Weights of a small transformer language model: width 768, biases.
MLP neurons of a small language model. Each row is named by its layer, matrix (up: input weights) and neuron, and shows model dimensions 384-511. Each number is 200 + 20 x the weight over its row's rms, rounded and kept within 0 to 999.
After each neuron's rows, "fires on" lists the tokens most often at its 100 highest values on Wikipedia text that the model never trained on.

L6.up1254,162,234,184,162,222,193,194,182,183,215,221,178,201,231,199,227,162,241,218,196,220,177,227,213,189,213,194,210,188,218,208,222,199,232,178,229,193,180,190,182,203,195,180,217,189,216,195,200,200,227,184,177,187,191,207,169,186,183,199,239,216,233,162,222,202,200,199,199,220,212,205,181,183,212,202,170,222,179,196,187,193,212,191,214,210,220,194,204,205,212,231,233,234,212,178,196,209,197,208,244,215,216,177,198,178,199,204,204,211,193,173,194,175,205,195,189,194,185,190,160,190,207,218,194,203,207,208,242
fires on: " |", ",", " the", " to", " and", "|"

L6.up380,193,199,196,197,197,151,186,185,197,192,196,226,196,209,212,209,179,215,206,179,178,188,201,227,231,180,216,200,160,187,196,245,208,190,219,189,211,156,200,194,176,206,219,222,211,221,222,169,184,203,184,217,175,186,180,205,181,184,234,200,208,185,205,171,185,172,210,189,172,223,256,217,187,190,193,222,185,174,209,185,206,208,177,218,205,180,181,167,162,187,208,187,192,203,157,208,211,147,221,218,184,191,222,187,220,184,217,206,191,196,175,180,186,183,236,191,200,186,198,240,249,190,172,161,205,165,196,213
fires on: " |", ",", " from", " at", " with"

L6.up2533,161,201,190,259,184,180,197,208,197,209,224,199,184,174,178,170,184,214,206,207,179,189,174,225,200,219,207,209,176,188,228,190,192,200,191,230,196,198,208,147,197,209,215,200,166,177,187,221,211,201,191,191,218,195,197,205,208,222,150,214,191,194,212,223,199,230,183,239,197,219,208,159,226,198,178,177,213,192,168,201,208,195,223,191,230,208,187,203,199,210,222,210,237,202,194,182,222,208,203,225,205,166,193,198,226,225,239,191,184,200,177,175,203,203,186,228,188,187,216,210,198,142,190,200,237,202,202,182
fires on: " D", " d", "D"

L6.up1237,227,186,201,176,195,180,191,189,220,191,233,201,162,217,201,238,188,203,180,191,163,136,193,168,188,226,236,201,222,156,193,185,179,203,199,182,223,220,206,217,198,198,155,204,194,202,198,211,202,170,180,210,174,176,163,201,211,172,176,217,211,222,228,191,199,225,182,195,184,189,186,235,198,222,236,199,209,225,187,206,204,183,231,172,224,191,180,218,224,251,228,199,191,202,225,173,224,225,231,217,191,205,190,191,193,243,170,204,206,212,208,207,203,265,199,243,184,204,224,218,224,231,211,208,176,212,189,207
fires on: ",", "),", " other", " that", ")", " another"

L6.up750,213,193,207,173,217,207,193,208,185,212,196,179,134,187,175,224,187,196,203,201,194,228,233,192,164,175,224,198,229,198,203,207,197,213,203,178,166,209,213,213,206,186,228,205,221,206,218,231,213,185,185,179,191,178,211,210,161,181,192,174,212,191,187,206,209,227,229,260,219,191,190,202,191,191,224,195,186,205,215,193,224,215,209,196,203,187,170,198,166,193,224,173,212,219,176,225,177,197,214,196,201,182,208,204,172,188,201,195,219,190,184,226,180,199,198,247,229,189,195,192,167,216,206,188,214,185,206,181
fires on: " G", " C", " B", "b"

L6.up1928,166,191,201,174,146,210,216,201,194,222,224,187,183,209,210,194,196,195,199,231,222,214,177,215,191,224,203,194,206,187,219,205,179,213,186,210,205,183,216,157,183,188,164,242,220,198,179,198,235,226,215,211,226,168,210,199,175,190,189,205,187,189,195,202,168,224,193,218,205,228,195,212,186,205,192,215,191,221,209,173,204,189,205,190,206,188,196,193,204,220,248,201,220,237,209,202,210,217,239,181,183,154,159,171,191,203,216,206,192,229,210,189,202,268,178,155,215,191,190,231,213,168,200,187,217,250,172,211
fires on: "0", " the", "9", "8", "2", " was"

L6.up1946,150,235,200,234,185,239,205,193,191,194,203,201,195,247,203,249,211,197,213,242,185,188,186,209,203,199,207,197,208,189,227,191,205,206,214,174,179,237,204,182,216,226,211,225,169,212,234,152,174,198,168,214,183,215,197,191,211,195,184,242,187,159,211,233,191,185,241,188,209,179,198,214,205,187,215,201,187,208,224,186,204,183,162,211,207,164,193,225,213,175,224,145,199,167,199,229,203,183,189,186,181,207,202,182,184,174,204,187,218,230,182,205,188,188,214,193,176,209,199,192,184,185,194,190,193,165,203,180
fires on: " more", " the", " More", "\n"

L6.up257,200,215,203,192,217,173,215,200,213,209,193,186,227,211,212,177,201,226,208,190,185,199,192,188,215,212,202,228,196,210,177,215,177,197,202,186,208,240,217,155,245,201,180,156,199,192,228,203,203,216,177,206,219,213,187,196,190,176,176,196,186,185,209,206,201,183,196,221,220,228,200,233,197,183,199,204,184,213,216,209,178,199,215,194,177,189,232,238,175,211,213,186,231,224,155,220,188,212,292,231,197,192,198,175,183,198,199,203,197,185,200,197,205,231,166,195,200,187,209,185,207,189,170,188,225,217,190,218
fires on: " |", ",", "'"

L6.up378,196,178,212,197,188,162,234,186,218,245,169,221,176,251,168,225,176,179,209,159,199,205,237,196,192,179,229,212,228,160,218,224,201,177,225,227,197,194,207,243,226,170,188,209,207,203,189,173,235,214,191,181,214,209,223,233,196,159,201,194,206,196,239,217,180,176,216,207,186,211,213,221,190,200,183,207,227,213,197,220,178,220,216,206,214,182,187,205,171,190,179,183,217,206,220,173,208,180,188,223,192,173,211,201,207,190,220,214,201,187,192,210,190,202,179,205,213,166,200,228,166,190,229,195,203,214,214,171
fires on: "7", "|", " |", " g", " Party"

L6.up1532,159,181,222,164,184,186,171,183,165,226,226,217,178,159,195,193,197,216,207,233,209,233,174,189,200,214,180,198,183,210,184,221,174,272,187,191,198,175,183,200,180,216,204,202,224,216,181,217,195,176,193,187,195,168,202,172,219,211,218,224,210,203,203,199,200,212,211,184,189,209,223,211,189,220,218,194,192,207,203,213,202,189,237,203,215,204,193,195,170,238,196,151,211,195,220,173,173,183,195,223,171,207,197,176,179,189,190,213,199,201,205,178,240,196,183,168,168,186,184,244,216,203,197,205,210,209,210,217
fires on: " ", " the", " ran", " in"

L6.up171,199,233,197,184,218,200,215,206,225,203,205,194,197,218,196,188,200,210,191,228,197,215,195,202,211,221,180,205,187,198,199,182,203,158,180,189,197,199,226,227,180,198,215,202,222,206,195,226,194,188,182,193,226,215,157,198,210,197,210,190,193,197,166,197,160,203,182,178,204,214,202,157,175,188,202,187,203,191,204,197,176,208,208,216,193,214,253,218,201,183,237,197,208,207,158,167,184,191,199,219,209,222,208,186,179,241,190,210,167,201,179,227,194,187,211,200,215,194,201,207,202,219,198,178,217,248,221,226
fires on: ",", "1", " by", " |", "4"

L6.up1582,182,213,248,192,178,197,188,167,182,200,201,204,191,176,181,190,202,153,188,191,208,197,229,189,159,181,163,183,205,226,211,220,174,199,258,262,203,205,207,170,233,204,188,201,234,192,222,224,184,208,194,156,180,223,204,192,197,186,207,219,173,196,167,233,228,198,230,226,199,212,183,171,197,236,156,210,232,188,191,215,222,218,172,186,242,185,198,173,186,194,154,208,193,198,197,194,189,205,208,202,178,163,178,197,196,178,200,202,191,195,183,201,200,188,225,207,189,211,206,178,192,181,214,191,181,212,220,181
fires on: "-", " |", "v", ";"

L6.up2168,214,182,243,219,198,175,232,187,184,195,207,212,164,199,205,190,212,214,187,186,226,228,173,208,203,207,194,211,208,158,230,165,209,172,211,210,196,192,175,167,220,195,209,203,197,235,236,227,186,211,200,198,189,200,189,198,186,205,198,217,227,198,192,201,209,213,178,222,197,184,239,207,166,206,225,183,201,163,212,152,206,187,217,210,188,215,217,205,201,193,184,188,169,187,163,194,175,198,214,173,214,208,187,182,232,211,182,201,241,140,227,194,201,214,187,177,195,206,198,185,196,217,204,182,197,208,186,203
fires on: " the", " and", "s", "'", ":"

L6.up1099,194,223,188,207,201,201,196,232,178,207,186,200,215,175,203,184,209,236,206,211,162,232,215,186,211,192,187,200,171,212,253,190,221,221,210,180,185,209,210,158,211,241,218,212,230,228,188,210,222,194,177,227,189,148,235,182,218,186,200,209,205,217,231,230,173,172,197,197,169,197,197,195,223,214,169,196,203,179,197,193,203,184,227,206,164,194,189,169,183,193,207,160,214,180,202,193,198,171,192,203,211,186,184,191,200,169,204,187,177,198,198,178,222,171,195,183,193,169,212,232,245,188,192,229,215,205,200,242
fires on: "C", "H", "c", "D", "0"

L6.up2485,196,182,199,205,213,174,206,197,219,193,178,227,224,177,209,167,171,198,211,224,189,203,204,206,195,189,198,213,175,195,195,204,179,189,196,206,163,206,184,169,220,166,239,194,230,216,176,200,201,184,215,202,195,235,223,201,172,199,209,170,208,186,210,201,193,173,213,254,194,186,198,183,208,210,200,185,216,200,227,189,178,176,206,218,232,197,266,193,245,185,208,194,175,217,189,236,216,206,206,213,174,200,234,196,189,176,224,189,239,238,219,222,179,209,193,206,212,226,225,171,207,247,191,166,203,155,169,183
fires on: " as", " in", " of", " from", " by", "==="

L6.up722,208,181,216,169,189,222,172,182,200,146,189,192,219,221,195,179,199,203,190,211,221,185,222,226,218,220,216,213,200,164,218,191,171,195,200,189,202,176,240,195,158,188,213,197,183,214,177,222,190,151,196,200,210,231,182,173,205,181,207,199,159,190,203,213,177,162,201,218,206,227,195,234,216,235,186,209,191,197,230,211,202,175,218,245,194,176,210,192,210,192,174,217,177,200,185,198,188,226,219,211,161,185,228,174,180,194,209,203,196,199,198,203,230,205,220,168,205,194,171,235,182,217,166,250,190,178,201,199
fires on: " a", " ", "A", " the"

L6.up1884,217,188,198,185,186,208,233,172,229,190,215,188,180,187,204,181,207,151,211,200,198,189,247,217,191,168,223,207,181,201,202,163,182,179,194,194,198,189,192,243,180,177,191,221,167,189,227,221,183,230,187,220,237,204,211,205,217,197,182,184,194,191,215,210,157,182,181,225,202,213,229,175,195,197,177,208,211,228,194,174,202,198,229,210,211,214,221,208,197,212,198,196,222,227,212,195,203,197,219,196,168,190,197,223,221,174,227,168,188,193,149,197,231,201,206,233,207,221,211,217,203,179,172,193,201,222,185,175
fires on: " an", " ", " their"

L6.up568,189,155,178,160,210,189,231,213,189,227,188,186,200,216,208,226,148,236,180,211,181,201,200,196,199,237,218,193,205,198,148,200,214,168,182,200,186,198,197,214,209,197,216,196,205,169,188,198,210,198,212,196,174,185,188,181,233,188,192,198,233,204,206,223,179,236,156,198,200,203,188,198,210,173,196,191,209,212,174,194,180,204,222,207,173,196,212,204,241,170,235,197,211,211,189,230,183,203,192,168,176,220,201,192,186,218,225,200,223,192,182,184,225,167,166,202,207,214,196,207,184,214,190,190,208,202,177,211
fires on: ",", " and", " by"

L6.up1923,196,203,250,182,191,243,223,202,205,176,193,175,213,241,209,204,198,236,208,200,190,188,207,194,183,202,174,220,221,194,208,150,189,193,207,212,188,178,216,229,228,196,196,212,194,217,209,203,190,201,209,222,211,216,241,183,136,193,176,182,227,231,201,172,178,183,213,175,197,196,200,215,190,220,192,173,178,202,192,195,223,204,203,217,215,187,225,203,202,188,166,203,198,189,212,196,162,219,173,190,186,168,258,185,198,211,216,193,184,202,222,208,203,230,206,221,238,232,177,241,206,203,226,201,217,212,204,192
fires on: " ===", " =", "===", "===="

L6.up33,226,213,216,191,200,192,189,202,213,199,215,211,200,268,235,211,206,187,194,191,200,188,229,183,174,219,216,201,189,171,216,231,199,158,195,219,207,220,173,162,205,174,145,182,206,197,222,231,183,177,207,191,207,203,194,225,210,207,229,197,195,215,178,196,165,197,228,213,217,214,214,193,207,192,226,218,225,204,213,220,189,208,242,177,208,192,189,236,181,179,216,219,197,212,194,188,170,227,200,238,227,191,225,159,196,189,213,222,203,193,178,185,205,222,180,205,193,201,205,245,220,219,169,205,194,204,197,183
fires on: ",", " and"

L6.up1828,199,175,207,215,218,154,201,241,220,199,219,216,204,216,228,176,174,206,165,187,159,170,196,226,206,190,185,230,203,185,193,249,156,214,201,206,236,205,193,220,211,208,186,232,201,203,203,162,181,205,204,198,198,235,191,179,163,200,244,218,197,191,203,215,180,168,209,214,194,212,202,192,194,221,217,217,199,226,177,198,175,224,200,199,211,232,207,209,195,189,172,179,198,211,182,236,164,179,209,195,241,200,186,186,175,206,180,185,230,205,197,185,222,219,229,197,197,213,171,205,183,172,196,179,181,184,220,178
fires on: " the", " to", " from", "'", "0", " by"

L6.up584,199,218,180,212,215,200,241,185,189,223,207,213,217,218,220,222,225,202,216,223,199,179,226,188,217,181,174,194,194,205,203,171,179,171,216,226,234,229,219,212,226,195,207,186,190,194,190,151,218,175,188,212,196,130,212,210,184,215,209,199,201,195,231,189,207,187,177,201,210,173,179,228,225,220,195,177,227,192,225,201,219,211,197,160,220,205,220,170,182,200,193,194,186,200,165,208,182,178,189,205,173,193,201,213,205,201,256,216,231,155,167,204,179,199,170,234,171,202,206,240,189,187,181,179,196,212,206,218
fires on: "\n", " |", "0", ";"

L6.up230,221,205,208,167,185,206,220,150,178,216,175,218,169,216,210,207,198,179,221,176,199,199,181,226,202,199,178,179,169,178,195,202,216,216,189,187,213,237,170,178,211,227,207,213,194,215,186,207,193,158,218,180,194,199,223,188,189,193,179,219,193,214,162,217,187,198,206,186,200,203,199,192,189,234,179,202,193,202,196,202,211,174,219,194,205,205,169,200,200,207,201,223,182,192,206,225,208,170,239,220,182,197,186,192,214,182,179,195,186,207,198,206,217,229,185,196,179,208,191,220,217,221,174,185,197,189,225,178
fires on: " the", " from", " in", " of", "2", " at"

L6.up247,182,204,171,190,177,181,208,162,180,205,214,242,200,217,165,181,203,223,228,195,216,162,201,192,196,208,206,231,202,186,210,198,184,202,203,197,202,206,222,158,206,188,247,155,185,209,146,183,176,167,158,194,190,219,209,196,225,171,181,190,204,188,208,218,208,192,226,178,186,213,193,207,203,196,171,174,195,204,216,197,182,177,199,208,211,194,190,190,210,206,185,203,214,200,231,225,246,188,220,189,192,223,218,170,183,212,194,207,192,189,246,182,168,216,216,194,212,205,207,201,193,203,172,195,201,170,221,219
fires on: " in", " |", " of", " and", " from", " –"

L6.up1106,210,206,165,182,178,189,214,198,202,204,187,195,222,189,235,193,191,176,158,192,203,198,201,201,185,203,210,223,193,247,206,239,163,225,214,181,195,196,152,208,211,182,235,209,183,220,212,192,204,182,201,212,156,219,240,178,216,199,253,208,206,185,210,197,212,215,180,200,170,189,226,176,224,229,219,181,176,184,208,170,184,215,208,203,176,222,204,189,198,221,215,188,158,206,204,189,189,190,190,190,185,212,202,192,242,174,208,203,171,178,161,221,219,195,207,214,159,205,208,195,192,171,200,188,193,204,176,175
fires on: " |", "-", ",", " ", " and", "/"

L6.up684,189,181,206,222,225,207,237,158,171,181,221,181,189,207,182,191,187,236,228,164,213,154,186,207,195,221,204,227,214,182,212,188,163,210,213,204,190,201,216,209,179,215,204,215,191,165,205,206,247,203,195,182,195,202,204,206,211,219,178,195,210,222,185,174,195,189,209,207,206,203,167,193,199,225,189,235,217,232,177,221,213,225,184,205,236,209,242,157,192,176,192,207,186,200,230,194,194,193,220,218,190,207,189,176,218,221,222,196,202,201,188,234,158,230,204,207,189,192,191,212,205,204,202,187,215,221,199,219
fires on: "\n", "F", " ===", "===", " Ref", "=="

L6.up2655,161,215,189,199,200,198,181,194,199,206,155,197,166,194,200,204,214,164,242,210,211,157,227,207,193,204,210,196,208,181,190,198,172,184,209,188,190,175,208,208,232,184,185,163,203,215,198,194,176,208,187,210,180,177,196,213,221,179,185,220,187,195,197,184,209,186,227,203,178,244,138,185,195,208,222,204,224,221,186,225,211,218,195,189,196,176,211,179,183,236,241,218,199,229,213,204,201,189,220,215,199,193,190,190,196,193,216,202,203,207,190,203,203,190,181,216,191,189,196,205,185,199,201,195,170,221,159,193
fires on: " |", "\n"

L6.up1682,195,186,221,188,175,213,222,205,193,184,217,218,196,241,226,254,203,168,211,193,177,188,246,192,206,188,185,209,203,165,215,204,208,201,192,168,196,172,192,189,204,211,172,190,188,208,166,184,207,193,217,212,171,183,217,188,215,176,196,211,166,195,203,199,208,169,186,213,186,197,198,209,216,212,234,200,186,154,185,177,213,212,223,186,212,212,190,253,212,160,228,210,183,198,188,205,160,189,204,164,217,218,241,194,231,210,158,211,204,220,216,237,197,225,230,238,227,201,181,214,202,213,225,174,175,174,197,233
fires on: ")", ",", "."

L6.up1092,235,224,183,192,181,217,191,199,197,207,173,186,165,244,197,209,165,186,180,217,209,184,203,194,209,223,197,232,199,215,198,172,219,212,230,200,194,235,214,198,201,196,211,159,201,176,154,217,241,184,196,177,194,174,189,191,230,184,231,246,217,197,201,200,199,159,202,196,215,201,163,162,185,169,211,209,196,194,180,206,176,179,190,205,185,229,158,201,197,199,223,236,207,216,205,245,211,202,199,171,185,196,185,223,258,191,206,185,211,191,163,177,208,252,187,202,198,213,185,223,197,194,185,168,207,169,177,165
fires on: ",", " well", " Par", " ", " place", "ar"

L6.up2400,207,184,212,200,171,187,194,206,186,199,195,206,216,213,226,199,220,222,212,205,224,203,215,160,151,220,186,203,209,199,267,197,205,209,211,207,169,202,190,178,222,154,213,206,194,191,221,193,205,200,243,188,218,222,233,211,186,183,200,220,200,205,216,205,200,187,197,210,173,178,190,211,217,202,169,206,225,191,219,225,192,214,190,211,199,180,178,222,215,201,160,259,202,187,179,201,187,221,190,201,176,221,151,206,154,232,229,207,193,228,196,189,208,172,229,183,218,178,198,212,191,168,214,197,205,201,220,198
fires on: ":", "2", "\n", " long", " chart", "."

L6.up1491,192,209,213,195,197,179,181,212,226,170,187,214,230,212,209,153,201,189,218,209,194,168,204,186,235,182,228,216,205,181,216,182,194,216,185,232,204,181,179,221,219,212,222,198,239,204,217,246,218,179,183,248,187,206,192,206,178,220,222,190,234,190,195,190,192,175,183,205,179,195,223,202,169,214,212,191,224,201,205,226,197,200,191,209,187,179,261,184,184,172,180,180,169,183,166,189,177,190,186,213,210,236,214,174,243,204,197,184,195,197,204,188,184,202,166,247,215,222,212,183,217,211,213,173,255,195,220,190
fires on: " |", ",", " ", " were", "ui"

L6.up79,202,213,215,184,183,222,211,228,198,180,204,223,226,221,186,177,208,227,203,194,199,177,225,200,171,201,215,203,198,190,198,204,198,218,200,188,179,207,184,179,172,202,192,198,180,223,214,190,225,193,163,189,219,224,163,213,177,207,229,200,232,202,201,199,163,191,209,183,207,207,175,179,211,211,185,202,173,190,187,215,231,188,219,168,220,193,204,206,184,219,213,216,190,184,198,197,182,205,168,189,223,188,243,158,198,184,200,184,199,172,226,225,194,209,194,211,216,189,222,210,192,200,176,187,205,183,214,204
fires on: ",", "ir", " and"

L6.up2045,217,211,184,198,201,218,257,177,178,214,190,180,192,253,231,173,186,178,193,211,199,151,182,212,210,226,170,188,174,169,190,192,206,218,220,205,237,183,191,214,197,202,201,196,195,180,207,201,221,188,193,158,207,194,185,172,190,189,181,158,193,197,183,193,180,182,183,188,211,215,204,226,209,219,193,195,180,210,205,183,234,200,233,197,241,190,201,158,201,215,214,187,200,200,181,205,175,192,298,210,164,197,189,204,171,188,224,192,239,201,203,208,219,186,188,185,203,195,213,195,165,214,194,200,180,166,175,199
fires on: "'", "’"

L6.up724,185,193,176,184,183,207,184,150,162,175,183,174,153,184,178,169,192,154,205,214,207,219,214,200,215,183,199,198,195,187,186,186,187,188,209,188,171,179,219,208,178,214,195,216,179,206,213,199,215,236,219,227,207,193,198,190,195,164,238,215,218,195,183,175,216,203,192,170,205,195,160,195,200,202,197,189,210,190,200,221,194,191,207,216,192,163,181,199,208,199,219,168,187,211,172,211,196,207,178,204,194,211,201,223,180,186,180,180,182,228,220,235,179,191,169,212,162,169,196,203,198,217,193,168,192,168,193,238
fires on: " L", "0", " /", " |", " G", " the"

L6.up1775,184,192,180,197,179,210,230,192,202,230,190,223,178,199,164,201,178,193,204,229,222,219,209,214,205,225,176,204,192,173,226,163,176,199,237,201,206,250,217,206,170,210,211,180,199,179,190,186,211,134,192,215,227,195,204,193,222,177,164,220,174,180,176,178,206,197,204,249,164,190,195,186,208,205,256,203,248,186,234,213,230,183,218,200,190,197,187,216,188,204,160,211,216,169,179,194,184,213,208,236,228,221,207,200,197,177,183,191,193,207,228,209,186,191,197,180,178,164,183,211,213,216,203,225,187,232,196,156
fires on: " a", " A", "t", "A", " |", "a"

L6.up878,206,191,186,160,206,182,223,185,200,193,220,181,210,173,229,182,176,232,197,169,213,210,213,185,201,221,211,219,207,189,187,202,206,197,216,192,192,216,206,211,193,227,178,136,179,231,185,194,239,186,209,218,196,212,192,199,207,218,186,245,191,196,210,222,183,210,182,175,182,190,215,206,224,204,218,177,215,170,178,193,168,224,209,206,194,226,206,178,229,184,237,189,201,222,157,204,225,218,253,182,196,192,208,195,191,221,221,208,184,225,176,206,209,241,260,166,210,177,223,194,213,206,209,210,193,212,200,213
fires on: ",", " and", " or", " by"

L6.up2473,165,177,163,210,187,185,205,208,232,192,210,191,181,203,167,196,209,181,212,200,195,164,207,237,236,211,201,152,187,191,223,233,201,199,195,205,180,198,209,204,218,211,207,224,197,213,180,155,187,207,176,183,201,199,226,217,179,207,192,182,191,206,140,204,190,217,206,251,186,173,194,202,210,175,188,185,191,245,193,187,180,182,206,221,228,172,198,166,244,185,224,220,217,212,154,197,208,227,202,204,177,203,191,190,196,213,184,211,186,194,176,208,250,218,195,165,210,195,226,217,189,161,190,221,230,216,226,230
fires on: "0", " Al", "9", " ", "–"

L6.up344,206,218,188,203,177,211,192,199,205,200,220,201,186,241,212,201,230,203,200,193,233,221,202,227,201,233,220,206,192,185,194,183,182,150,228,190,217,161,197,188,218,204,205,170,220,183,195,205,235,193,162,216,189,227,194,188,172,205,213,208,195,198,206,208,225,199,210,196,191,230,194,188,214,214,179,192,212,205,251,169,209,184,207,206,195,190,205,207,182,198,216,232,157,191,191,197,188,223,219,196,189,192,190,199,207,198,181,195,246,182,144,230,184,228,193,206,189,196,165,199,207,167,191,207,209,174,191,208
fires on: " and", " well", " ("

L6.up514,210,206,211,206,213,172,192,168,195,186,191,154,209,217,164,205,207,214,225,220,232,187,203,195,237,149,194,203,157,191,178,212,206,194,204,191,232,210,205,181,195,207,185,214,181,201,208,185,208,175,212,177,210,227,197,182,195,207,196,207,160,162,212,170,200,216,176,243,190,205,199,168,227,217,197,202,208,191,191,195,211,221,180,203,206,196,196,173,200,237,206,195,178,206,189,213,199,204,184,195,193,219,203,209,221,215,234,222,202,211,214,181,218,205,193,182,213,211,237,182,232,186,177,200,189,190,205,189
fires on: " D", " has", " d", "d", "f", " have"

L6.up1776,180,191,200,202,222,245,185,191,180,240,190,202,200,225,193,195,201,210,211,208,188,243,188,211,204,185,174,185,189,223,228,215,191,222,213,205,205,172,210,192,238,180,212,223,212,204,164,233,180,204,223,202,203,190,221,188,183,217,156,175,167,197,213,222,172,205,199,188,212,165,213,186,179,177,194,199,167,207,220,193,169,198,177,210,211,189,232,191,153,251,151,177,204,192,192,204,207,142,221,228,196,222,204,226,217,213,213,179,192,197,206,219,217,215,226,191,181,207,200,192,204,190,216,211,218,221,206,189
fires on: " on", " in", " ", " released", ":", "1"

L6.up132,156,212,182,192,206,241,183,192,183,196,158,199,205,220,228,181,165,198,200,173,170,169,205,168,229,171,238,202,212,155,251,204,209,225,233,204,216,224,231,215,232,182,155,189,203,205,192,184,200,213,177,196,180,166,219,213,120,202,214,182,189,202,211,188,189,220,170,206,184,182,236,198,200,197,213,217,232,216,230,200,216,184,204,194,198,185,236,223,222,231,200,210,154,216,209,213,166,169,226,237,201,195,168,221,209,204,199,202,185,201,169,205,203,203,213,238,192,180,216,222,184,166,200,221,187,219,199,194
fires on: "\n", " |", " B"

L6.up1394,245,261,196,192,218,195,191,198,184,196,240,196,193,212,182,200,185,189,237,236,203,197,202,186,214,200,173,192,199,197,192,190,244,194,184,203,212,172,195,183,165,203,204,175,175,156,180,205,208,209,225,196,218,245,211,175,188,174,208,186,203,193,180,213,206,216,183,186,180,210,200,181,220,192,202,157,192,223,186,241,147,246,235,170,210,211,210,197,219,184,243,195,214,201,181,236,193,172,200,236,202,193,193,183,193,230,222,201,209,210,210,207,210,220,170,198,201,230,216,205,228,196,209,201,210,177,195,184
fires on: " of", "\n", " in", ",", " |", " at"

L6.up1105,189,200,228,175,173,213,185,223,164,216,170,174,180,174,199,154,191,224,170,203,214,160,169,192,221,177,198,194,173,171,245,198,188,200,216,224,223,207,186,222,230,211,229,177,194,188,205,156,174,197,211,183,185,183,171,180,194,161,187,195,196,184,225,224,191,201,178,212,192,210,204,207,205,196,206,179,200,163,173,192,210,239,197,200,204,184,169,226,218,220,196,226,204,215,210,200,208,178,212,211,194,216,182,204,150,189,202,209,182,205,204,213,210,199,209,204,221,203,240,192,193,188,203,198,188,176,191,222
fires on: " in", "\n", " that", ":"

L6.up1109,208,230,240,196,184,213,228,198,203,224,216,162,208,189,219,185,212,201,158,206,183,229,224,219,188,206,213,207,134,206,201,207,205,213,163,196,198,187,229,209,185,216,214,224,196,198,218,206,205,214,182,184,185,199,184,151,182,206,201,165,217,216,210,214,201,209,179,179,192,183,232,192,207,182,200,209,162,193,224,196,213,189,229,169,224,180,208,217,225,185,184,184,170,208,203,202,222,212,192,188,229,202,198,223,187,212,196,201,166,204,203,191,220,203,187,200,251,204,218,206,219,197,185,202,182,156,235,186
fires on: ".", "'", " I", " every"

L6.up2060,212,186,200,207,249,166,223,248,231,171,189,188,232,195,201,218,232,252,197,208,205,160,214,212,198,190,202,179,197,192,215,206,196,171,237,210,223,164,206,203,210,193,189,216,195,187,208,185,189,176,188,212,181,187,191,180,215,181,199,206,216,204,153,202,201,206,224,175,192,215,195,245,210,217,208,211,169,192,176,212,203,191,180,198,214,200,181,209,209,183,188,205,227,200,192,226,180,222,214,213,184,237,191,186,199,208,192,195,222,188,200,223,196,184,183,249,191,208,225,175,228,207,226,209,174,191,207,195
fires on: ")", "\"", ","

L6.up75,209,184,205,164,203,176,240,231,195,198,226,179,190,209,226,228,196,216,156,194,208,211,209,217,193,186,188,184,196,194,211,179,185,220,182,201,212,202,206,176,197,212,218,240,169,183,190,179,175,194,199,193,251,174,171,202,202,224,209,217,229,215,217,202,197,183,207,226,213,211,220,191,230,210,177,215,208,228,207,184,198,163,196,248,188,208,183,187,210,208,188,201,162,197,191,225,164,219,262,196,203,181,213,193,194,204,206,189,156,184,210,194,221,204,182,215,206,205,184,237,204,204,149,250,183,151,192,166
fires on: "'", "s", " an"

L6.up561,200,214,186,222,214,214,186,208,193,193,201,185,218,262,204,237,215,205,218,208,202,203,206,194,228,167,206,215,216,189,203,187,223,197,201,224,166,191,191,209,193,192,187,178,214,209,197,221,197,209,160,188,176,191,237,268,198,197,183,167,176,190,205,199,195,188,222,227,200,183,192,141,192,211,211,190,242,189,210,208,199,207,223,189,203,210,202,212,209,190,216,210,189,205,192,184,217,184,206,187,223,183,171,233,190,204,191,174,227,206,172,225,160,203,193,190,206,191,172,194,185,151,230,186,198,207,192,195
fires on: ",", " and", " as", "\","